config.toml
n_layer = 12
d_model = 256
n_head = 4
n_kv_head = 4
head_dim = 64
d_mlp = 1024
vocab_size = 512
activation = "gelu"
norm = "layernorm"
norm_place = "pre"
norm_eps = 1e-05
positions = "rope"
rope_base = 10000.0
rope_fraction = 0.25
qk_norm = true
attn_scale = 0.125
bias = "all"
tie_embeddings = true
parallel_block = true
init = "normal"
init_std_qkv = 0.0289
init_std_o = 0.0
init_std_up = 0.0289
init_std_down = 0.0
optimizer = "muon_variant"
lr = 0.0194
lr_mult_o = 3.0
lr_mult_down = 3.0
lr_head = 0.00671
warmup_steps = 66
schedule = "wsd"
decay_fraction = 0.59
decay_shape = "linear"
final_lr_fraction = 0.05
batch_tokens = 65536
seq_len = 512
doc_mask = true
train_tokens = 347700000
steps = 5306
dataset = "wikipedia_en"
MLP neurons of a small language model. Each row is named by its layer, matrix (up: input weights) and neuron, and shows model dimensions 0-127. Each number is 128 + 32 x the weight over its row's rms, rounded and kept within 0 to 255. Numbers have three digits each.
A block is one neuron, or neurons of one layer that tend to fire together. Before each block is what it responds to, as a language model described it from the Wikipedia text at the highest values.

Responds to: Pre-verb adverbs and auxiliaries
L9.up285:134091068153072167117117112162104148127104170161119166067126107090123134069188136079134114132127147101155112115102109125193110120147163125086145147095116154130131077064140088192157120101128153099100112163176171161137115086117123062103136093104109158147082118205162117134128189125060196115091100121104134168113205166121112128128025106173137141138134151113148094134161118133102081140076

Responds to: Word-internal joiners
L5.up52:123101148158158088083121101133150135085137102115140069153185187138098107081053109061125158115160097127140126167169139184187108096121133117190159098098116135090124131108139150155076140110162101174161105158117177191129139130068124114142100119138106082139093094167154184141156095071099171105163094134106135086169097154102153146168108180201169092131126113072133134117095103132089094104162
L5.up359:159153113152069091170045134149151107068180112141130105106182147177065130066120156124166104167110085106116136107064080172076163094131185081159171073120128112127151170090189128113132088149177081067129185140122116131099094169118141148125170104138171107102096143120119145140151159101115186154097120166121100112105093149127106115123160139184078129152108100139111207142118088087129138095170
L5.up374:091107109135147079102155076135139100097160141132092098141159109106120155167097132120123107180140176155129111124193160103161133107164176137086211092116100178067119127118153147119136121122098097142075152119109124137119173074122081101138167193126099149068096086185149166100105127164081141165139062107064101139166119135093054157092161111162124069160106134180160131120073153101168137118133
L5.up437:096123163117082050070137125141176125121117090131160128111120140097105137134190152133125100136170089089105137152146150114113075093120148114190133124101122108084122165096171149146043136177123155154119166164188148146074146105168084103127108145169137172104047116147158154046085133120107115140088106143118202137181149136125121081082138121089135156196128134136120114123142103096093098157157
L5.up512:098139155122058122106100187113160094125140076111162155102097122108146160184116169125146154181142112125135064181117144133165145085167128106125164110059127120143158158095148158144190127057093139149106105177100081099118128140035122088186103137122112077127117198104111189132118079091155137122079159132076110081192121131107163077177106134159100106078134092099122128158138112166059157122129
L5.up582:155158171077124089135145126122182132103116119161098154127133129087170106125085104139153120165125111147148090146104116125157120123102127120115112136124137115108120129122127145178167108132141129157112172180165107110142129137101190123166138152151167223066104135110175102089150196110087105163129123136112063141093194131192148125101134191092163145136085134137103079125123092068147171155089
L5.up604:155111089132122064174084145113117154100129120110131152164158208123059100144118151173148092124122151089139125140133125082107172082053145122077097124163150173153129112146136125154138078133206122152109139156070163126075113120166131076131059135105148109101134140160195100161134147083149144098074085092104147113164182152139162125096098123142145140123116137138135119153149148100117124160108
L5.up672:157121168130170027189109116177116111132123145115111151159134142112116124047162144088077138136120152084072088172119147106208116100140137101097124087052122104123126157133108129102130071096154144102186112168129094174050163157076141109160107111128048094113105119147137189146080085111184177169105136087176123154146123121129124151097101163050136092138126157144151146132125124087084120142124

Responds to: Mid-word joiners (dis-, hyphen)
L2.up231:148113173144082109114105167099103129132197177123123153162149126131139117143124155177098110104143116103132111163066137111136134055119119113099165088139145080149147151111124087180169148096088088074127095160074143154159132125157109140125165115140173185116196152144101107060118143169119137124035180192176130109115111158131085135171197087154112112118096096153148072146128072100130086182162
L2.up454:109090138144103159208208143043181153132129090117103127117119074151141112118096100106139135123135162138161103096119172144112154158147113138154089146169099161077110173127137112147154121122062092123110126115098154111088137129124156119144117162128151156067102078114084169145104147099099125145145133115103120070102171140201171097050112146168126108143168125120121139085167121124120153122174
L2.up690:086143151081107176186122124085062139132193110147084099124155134100074119075098109069150104149128057143107126084140092155133133140133091121110127122143126118107076125131065114131108149082153131152135126127105100140064127189078126156126107169183148102108111128190185130143144186084147138121104090123166091134143110155182131128045121181111170124116099129129137163054106117138123088170149
L2.up870:110161120140143140179202129142140158105090143075155141075131117106100098065067147131178107157077169172047182120129122149122175169101149171136138089114184138094124098154185127076146114085171150124079108170107170221119085150161111113166055139140150153117123080070112159158126120152065091091078194059111135148081146124099150091124090084158156094127142126108133134163111159137088113122128
L2.up910:122131135175114084116143135107176155118157121156117139085100092130124116091148119087102100121126084113189091129142113146137159150130123080134082086137140093106092145139159067129176085133050082110132067139126109148181092128125113078109132135121201162162132148120102170114065150127133193191121160104096104135110142203121150114157143114170093105137162093123110196099139122099122088140190
L2.up937:094118172117148130131128167116090170197125148136079129123153109080124139179114112100101112078084138179095064229104176123130159145096063082113160169116129108098160177179163082089111141135048135088153122042105130135099050144157110076135140132101119146133134127139164152131065156136083113128108134117123170147113138097145131138176145135117094054120152142145162146045111128127151092095107
L2.up944:122127255122119143148133126145153111139100149158035087172104153123101121112160071114113054140162166162077145118157127168121188090123112099167145123077128158161112134138130102091161071160134107139113143161107113152114113098121090094111093123112096028144102148150157142152120184106170134171099122125110173143140172137114124120078132154079166116177158136153136087076175094092112097141170
L2.up991:102116167182115078144168116132141122074097136150105155130128115135116125097129124140117136159079072079143121155079153117148098107167085084098080133179153155109117154144143152123163129108087155120095093141114092134109059105076126178138169116132113225094171181083134209139108144113170186159111147126076126119099194117091125101120098173115124126143160094101141193130115140136184064124114

Responds to: Split-off h token
L5.up66:098138082170096148120097097077100114129156133104163121127074139118114111108120122136165121089081054133147075068089164114139058163078092076108119115156158108143100170111103110186174079192102116150121179093103091096155144124074158105136150130146139195104156099091103099018140152129145115162115160120128116175133148142111080109118149115146132112112107158134091109125137080166126161182135
L5.up287:154082126122104112115116153152133167132054132100112078191165061109115170120109144128116134155125209142159088083104141176096074081158122075137183101145143109128146116103085135152113082109132134180160151112157071088161120122069129066102133167119123155105161120127152117132123107144079096089133163116158121157122132142190126105143197140146096062117174078093172159163153097163192164135071
L5.up455:149125117134174126168132121128154117069144171096152161186169126117175145133098133166110116156129112149097149149141120114176156158107103108073182131117079160104164103091169117157097085111135093072085136146157177127119138121095157131138074095152103122098105142050063112130168142156062105104139136074119108091105113120089090052169092151118088183109115067100127156143172144132065132196144
L5.up487:111106129139104125109122059124163152136130182197079184139107112145132172119121178142146144197097114195111131167128096100091081163099101087082148137101076103167147164179113166117155105118133105140046066171101103045092105143154080128119170150117154169150115089067151132083110182100098108182154111120126139124108168114140128187161178092119133108103105095176153066158171140137120166118133
L5.up591:111143190087131178133146095102137114126168140122128097066131149097108115139146136129167146113165081135109144161139149135124046072130126141102156062182124137133133174124123143153164122164083123122129174112106143161082139109101093106120097131114221090165110097168133125095170089110083080105105096117099155142105094141145103129188132123186124164081111164119117136180150117170143139129090
L5.up777:143159129055140124164166127150153115136127166158182128138132082144111119039149109137136122116101136100203102142069103083116097062064108123096096163181132136127160089108177148141064104065146108093113086137110096073165111105139174148134113073161068165151182108170154097119171126159102151136113118126095161167084129155178080121107157102148126113007095137146135140126161140117136068098117
L5.up780:079080143155112176153164149133116153131117117109093182103155157121073101102125129140172117130130142125107100174140142119210132153109123156127154081123122088118120122160091114191125116087150148187065086113107174134107208112112086104063087149127106105152136116117101160088092062127085133112171125135104155134073112077143184127098095119101173151115107140086068167128125127042107156126110
L5.up1010:136089133100136142117113075131094045161109107079131124164172127149117150117129147136056142074159112107187104130128128147147046119162126157138132119145170126184118144185123168141142161083108125145115164114121139166119183118142113147134149084135172113141161150157129148170117119094112109197132130067130148133116125102138169129143108096140112148091140098162144119130150104148166145130114

Responds to: Word-initial second letter
L2.up333:068102177121191126130135093164112139129101147129176187142118135150127128093095113150096163104130131123117153149055158167135057146073157118101101154131150183099082164143124092076134089138159105156089217141121126162093134104133107160172146097101168132132115149106177134143162148168151087124143124116128126166117151130151119201182097068122143121125076084156044190143139081028089049139185
L2.up401:107080139116171140201088124141094133172125153113097179124107131138146103198178110094100173104075094117091092126113114158090146197139152132139156154159154146120087134157212148105167129085133153149178147147129127137142168140147128063140122138160136104101118118131128116143126089083128155130160094150089119146126165157142072168132147087153183079158120072130090164095172076094078124242129
L2.up608:133128120145202164151109105155125060106153177149111176132121142133129128144141123148077143112149145080154157137138117179160182149132154121140107129096099098130116165123121154152105150174091119179111207130075111102138126134182185122136165161106044120245057133129139131075134087109158110121116062140124074126104106101032117152154117103138083129120110214117091176079160134132122134081133
L2.up672:118077127165110107120157146124131118125058135094172113088098151082122118110166109142076131106146169113106150087129106101148163106144209102145189074074092097129101101106116135128101120111098115058142139099121156146148093163107158114173102140098148170141143121105152077107111186154094121153065145081143114121091125115169091149159151158115114090175175183154152177109090179192152149192107
L2.up785:107146125149090164153135164139155140131176138092152130161145148124110120138143175139106125094158099084116107140077078095234146117104146144166164090118061125139132158132171109107168058109097108152140142153166118102093085122083129149147114144124153109191122133135085096092100119123125148103158135114162127154076098114160064151168147115101130076096161124154173161226140124117050073156145
L2.up793:172081151143071116113101119133102148139126146129086145202128131161074126137143142146112165117143181140173096134105160143107137104092148146144109107158101162142098099214136091168160127090072141104106156110083144092124142121105129143138083126084171129137157112118097118083101149116120104140161106141083128123147108186105112109095133121106146136139105139147091194109102192046098121117116
L2.up814:097092095121198184146079132111140113127167155115099125183158168087178172140106076119131148112132105140120067166074159141124116080121103130119163110128124176168092151141128123119086108126104148141140136103138171097167090099123112071179093161058155171125143053105175107164184165103130117109156110124139120118106111128119089105116120117166176074142124123157122076117166198165121128167149
L2.up948:109052134117071108151010116140127093154132173090178129157064135128102126110141054114097153095133217168109092125090125147170130162170112044123153129113112121105136134137136133174154129111079111117149176142118160123103125112162125080138123149068149185177133132175178098118108156150108108100171136149178145182136174129108090155121127120174160136116164160173153163115134132094118103139167

Responds to: Mid-word "a" piece
L9.up244:105197116098169192097119130092106128142121109140136146143192112158131117155115176156091152130122181115083133186141147137159142172138093071099158181085120157108122115100132181134164122142160105147116137116117083134134142066156160193125113162122141105180047140111163104148173104104132099108143135150168147092074120124129147156124101137107055077138169138063081090111128172095133164144136

Responds to: Leading digits of numbers
L2.up129:152101152134197172112162058144152114141168059143189138127084185091132087131087124088136153134093042105093117134083086117118160131179157132158123130136163140138119134143147136188108066132162138119130085067172108141124128116149182154120096144155131187168140109124120093147144123200115095143173101086082091096151136079158108143177095112110083175170111155161149149107124099120115172150119
L2.up192:121142155178202194082170135083102094165157131115131133152122130132139080186064152133174111189142112107155120171114151185082151114105148052106087101166178106074128094126136118116094168130123140165121148132180122092168107069075132142173137184119152087129139144116142136174167136055160135124132079105133111116132174168150171053077096122152110163113110106120142118110122123115138179185104
L2.up196:097148139099168156155144126177069120171132171058171152127115219137117144133157095115160181106142120153119118105128169173101044135205064162094097130121169164133097178106136107097087125145166156101116074166150102086129128122119080085101057131128171089081124080175102154141122149131117127161149128171098193089089238145125153115115142057122081099138077106097124106135137151129114148150140
L2.up404:134064064169126117090117114160106034142001120121128180159079125085150136194089122159130094172129149094138102105132188172131058082143143136083149127171149126138095171105129125166108108095094214165145090119176092143113097101115189130129108135086144138097136073096124156205138139080102137099141092160123101155090136132080132106151168118163118153095078131087153138199118140123148146112080
L2.up405:106143133143167097106135096106119094150136094146150153142136132134111059059162156161138112160094141070167130139125210067103108140128096106113080111148154089091103115093176147165093160134120104156095085072134097122134130164088125167147155175111134134148149081188139145157109145192115111107108085077115148103133131049097096111137187129133148199124067197103138041136094134115158131131133
L2.up581:103144182111133103154111122115086130163123150140114163126179168138165104177110128130159129109122141079124126169072137205144135112076093144149136119096149133117103092076132057147121170072118145145156091157153094106140101085073105150150158156099097157139078184102068132165156115101125153145070159092114167145138133169089148061124156127145161159107132156077097121163089140134179187154168
L2.up988:150104151111104123122104113108167066132107152095117195081178189133142212122133152119174116122130163115073047161131148178072127099130140104126110191130146133161171149133175142151130110088085047182123122127201112101152121142169136173136109204095140128183162096126077143112130091128125079126204176122098084086093171125152128153132166112117133101113132084115126076074140172160126142178132
L2.up1001:148088193171181161112124120135109120146075146163173153130130148136148069179123107105156147091163157163162091156127187136138192077125147114125159153126169111208133129137164108177085176162139154159108152107172112121135120131133155148143129138093104169141103106105069139137125057099169111110132154120081133143108129089130132067147098086165116135121116111111071112109104131054084107182139

Responds to: Mid-word subword continuations
L2.up6:167144162147137087140127131141141038082130154127124162109075163082206120084112154163104192140140075173077125162092108094107159171123109116184152146166104125100108124133090149155095089082148143082094087103062172097101139160176153081074105137126139130086163110141138115148126156142136124161153103101130103066154150119143112146119192136093131101123106094089114117154184122199152112136170
L2.up42:144138177145101135120170080138132170101208133125154188147103183106077102114141148110138185108128099133145054115102154122082084065108163076092060103139083190145133070169184162157060126150148214087165086144094113128110075129137120098107155146129091126092121105141206117107153138092081104133151160117118194146121116116142130091130131162075114163132133148138124152147112114137162170119134
L2.up252:138093124129136127157123144184190129130133149148052092180201113085145104119085125132114172144180072194145123105156198144093135133131135137144141149077167137111101117147121124125107098072146143064107139129118129140127163128126116149089149090171137159117081135129175096113122097110103151108126071122070084136158118152115155117115180121100137090103158134100146165123144162161155110139093
L2.up308:115137120162120111168128166186155147149066186121139148129103121113150154092047146110063130088092100161153172122151121146111147149158151111181143073162152111097122114139134148124123126088167120135095131136081069138116127166079144115133091137109154095146075062158103116117042099195164151099087095165069166118157130114124117133133186131141108144098104083150039115074133168083128130119150
L2.up440:168156125098106114155126192111169120136105105054138112201161110189079125099123123097085140111149119120133112110127082100117105179127166160120155130193079123112133163082089165192101104138116092134154115149095118055158131130139100136176109061166174148074140144125129102130134117097132055132130108081127117117163120106072159135111137157115082090162141179188112150170122089140131123128096
L2.up977:157117058142131109134093099151169141097192185101081158046169093150071076105083141115133157124084093097154117137112092124127157135123172125086113121090067144144131086135164103126164150154099164128176137123103097134104103124150161125139109153115169138151154152186151140111107081159128192124150132103128176085130085143116083168122134105111125101202129171132143141141120128114097168103069
L2.up998:138110129183130090127178150104061142173152133157100135168180133111129083125077160096118029052052119150136153166119139090145160153078112114170161112140135105119108213111126118184092148152139147115092112125159159112108137137105097085140140154113078111156155142140148114141106176142069169100155152064071118127155126129164090129124113123085161071165152129115145108172069151148206149173152
L2.up1018:088152109118140120119107133117137149164119231086098175123117125176171093181069047141113108088108108203101150107143111147091187156126138096121179155141120163129137113115129112118162157118165106119122125129114162059185177112180154108093113136062117206114201098121161071159146070156071131126152134130130152110150197120093053096120147122121165076113097121081155121112122088120092097153152

Responds to: Leading 0/1 digits
L5.up205:140182131115128121134138064129094129144118133170094099139162135155109089134153146148135072075133106064084049117135116163162149117131167204097144166168124118097122139138108134125115150162155118161097131135157133206105161141153133152110150084138101113093156146142089214156116107118089190141137117129102132175122069069151116128171100207112157134114168143151154150149092157091118118148137
L5.up299:145141127131130171139159094101099120114123182130132106125160173111133081164158115102110134143189106165151103093125171106119100104039116147076116149113181134034074129100111151141118118150198087087043114118095120108134077083068125116110127150132106133129169090129123187103088175149163103174110115132115146117083178153132095084132105163148184098166119116187167123160129105171124131136118
L5.up400:157139212178120119093131152118096127077081095142150170102082131088156055063123143080097132142125105109116149159147130097110152182139123136109150130083180134172097107094177140182046099120112143131125193150132129160071185168147118097167113156144137142155112101143089107133119129174130207136196160133079137145152096148136158125144156130159124081100094133088155140125112094180127169122097
L5.up515:177086151113115142183104099103195165134129058144178194107099131091077177142135173082149086122083176081120084190164120152156104104097130136101140068146139178070148176088109098181110131085147148186107144130030091148154129162140093131113130161150127139136141134121159181132148097144135120103122191050153073132159108127127083101151091125141187151132131135124142128116145085142207214151116
L5.up612:057107171130105109111164155184122085179081158161122187166125132155157091156139144125121156138061136110092068160096100147129071102134190099097124085127154153153170140154113082148155100164119124127084117130141105104110102152153156122161147123070131104053100115119181147094119127061074084093139123066120146116102110146074145111129129099133117183109118143158120135147111082115067210143149
L5.up899:169093150137111157154182174094180153076074111145062108107165176139102155106133117096103107113072143050161098110060068127109142116184132118123156155086153117134095112120120121120102164073099111109145106120085121099081165121144168143113080166102093088098095116114123118079131152171185126135163115090125128119151090092088087118167113095154142112140103126174125119114123125146133176091098
L5.up956:151123125173111147087126127147126127118118108119149061146153150129121037110101159141157128113135151109143073152151148093068145040117112125151112199131111125093122115137132124134148160132171209149138112120136108128111159164120105087099123172142148225179127051095072116126110109183128141169125111094175115118126095111128140099078128115156128186162117142138058131130112102108153192130134
L5.up979:131112117125148117115108101129111116196090142127134173154125202117131111106177127119114200215154103122141068107111127132104172138135131093123159177131174148129164120163124125161096146125144042138099132130123079165151141119131153110087156125082123131093070098157054135146149125132124121091152168113078123087082107116116158144190124116119142103188125167116155078071139067098127154179122

Responds to: Pre-verb word endings
L5.up134:100139144126120136109138165090163067135084108113162088098127127104127104133048147109099083185129114156154088171097130205129053130173157102126154117117093142145133130098079197115086110090121132104149175135114129146098207142128108146118079096186156088153172125160103136076096086095154128176137140138103108122096076130169102096162184125122139137151126182107128179123115133150138111185152
L5.up170:093131164115099120098126085140160063124132032100125144127088149141078145106169156135104131128111136106118091115129081111116110134163157131136105113109143115121162103088127084136050131133142192122128115141128082109156102148090117147141123117053090123172153136099143136118094152196203135131103084118134157137144153091081091120168125178127097076110111240118078102120141129183122186160131
L5.up547:087167083128111180099182105131144118111167083128161096129103135105181142093124194142134121117104094072114057121083092139156029162168159202163135135110126146096191212106145147146095142118128161083125140119083193116089113159071069085117101130115135102137153077164144115121114151125170127113095119119163094146125135120173135133096108090090087118088101124133146168166205164112120182115079
L5.up594:116178173121157061105180094118141137036104132074148101168080129109099107085137187120163163159133066082139084121089148092173100155171095144079118175126128110106189126089141120141130177110144145051125100134118101136110131165107144161091128142114142110106132102098099183163149099106152160124117146145093119092097050127206129151155155136095144137076123096150129115196149213089150131137112
L5.up624:133124083161078112155133084169165140105071082098119126125076151118150118159145170113118127082107104095121130154116092111170114088100150126169159154164129131129157158116141111190081199138111117169180173103138127123129143104120103100205148180152096143070097169158112134127110106175122118143092096106133115197177158125103152149144124149152111127118096120166078115141128139149171118133157
L5.up924:037173103092110161152142074124192140115098094147166129120083122165135144075106157118132115156115093144137068125082134153139080100157204095076121148134112071116160074154072117158117124154119129051139098109103123164120123137131142090200106113111118189184146080131118139135136211136106096132150146132137142172183112176095105204102113134138088122115173139118205124160164147096097143136134
L5.up941:088143084145072164132167107108151133087120139123118083144096135087158071088118165172141159166104116073069083158054086157143116136131178142120120135179134075144130114152112190157062103113126103102145091101180103168116163166153098156149106106076115122135168094123066120118095089114192117106116100104134151143101183159098079133133136131121070133092110163124139125093202157133092153101173
L5.up998:062219140144145100110169139109156089148160087074044142099117122153141107150178136163159085156130106139139192139126138135146080171187111127143094128159107107131117099130102103176166089168156129115121203112093176169106169161159106164142150098114124134130180144158093141091121111100160120143124102124185099163112093124061085085112155117081140137109175133106129039157188125086111161132152

Responds to: Final piece of split words
L2.up57:073145168140129111135185122185165141124223101132122174158148170152133110153159157141114124116132141140100093153126152156140106127114064157127133137118123083170145143079130097049119161124051154110118108114116168119136089111138073089111162068135118117139181069158110109093122132173106087169123070104115092117175126081125112178176128105125066132081106137148219170110106157176066132140113
L2.up310:187141178159107126096174174147188138142129104150140081096162100083116123128131116094119119171141137138141128163141139107170100085187148116127127097125126159144159127118147043092087090158128093055179142151123089116158178151174102134093123122091093186091190133129081071051125162141169108069084162138118078099129134169067131155148127143143127081160077142162090115144108131105100146097107
L2.up475:101158154045144152069153127152103107119124142163188155127107126173132080146140171126097182106132135114134165142133163163091129110123183135093139108098152149103115185149110115141130128126043099223142097116131111187141074131149132159147155126075078169157132095146164134117084150118110175126139132108097094125142158083106062114120135062150128121120128131158139084111115072125145134086180
L2.up531:162168135165175145086102159147114113156134156172119157133096124128116083110092189155073168081138110098155171072153123165095103131110167164117107093116095089100158105128142117106113143110124125158116095136150123145158101204091074129088076125148065130131141096150101180122152171113138130177134155078110048093144108125109091163098106130027084060167105161135152137125145132082119162105189
L2.up546:125110118131143114071116105117131112101055105141146126091158129125113124141074144109086103114121171168127139130181135103128175117164095161149163171168106111067202091141150141107139122072082128174168101148103130069127157143092083187158169067148176120143094143171147181118119131171127112086117076106120149112104084151051241147118134098117114113092153128132133154096117087151125138150158
L2.up889:140151127179104139132079109139152111118153134153122187184097191109100144130154070136118129101094120132174116126072086153136162166114108172159102075129151143103148100090099148094130113133136194200116235136134136158123113105154110209150135124119125146085163121085136090119130170114159141151093113123162154094097112132103132138127117143179131077140130111180159114096165125136212143144151
L2.up901:096147128138121140094165083095076132154071120111133129098111143133131128172150116170151131144179125106128111149144131169066118155147118107143095061153078154111159126158121131104136109112174140084151142156160119114124095178151091152070154129083123126070161155128120139101145094118134165123108084144158127078121178149185142055162125106103057170048134158161212165077117100128195150127160
L2.up917:113156133140057147115113145061127142099135110188158148090066108156086124124093175137206120160141157074110087156097134173079118164123084136033090131182148166125169123149149148170132105196114120104126146133146127093081182184137122179127121131071117057079066135147131142149162132163060105110125084140127082100100170125184071131143186155106130148167133090088156093142161102139136113116163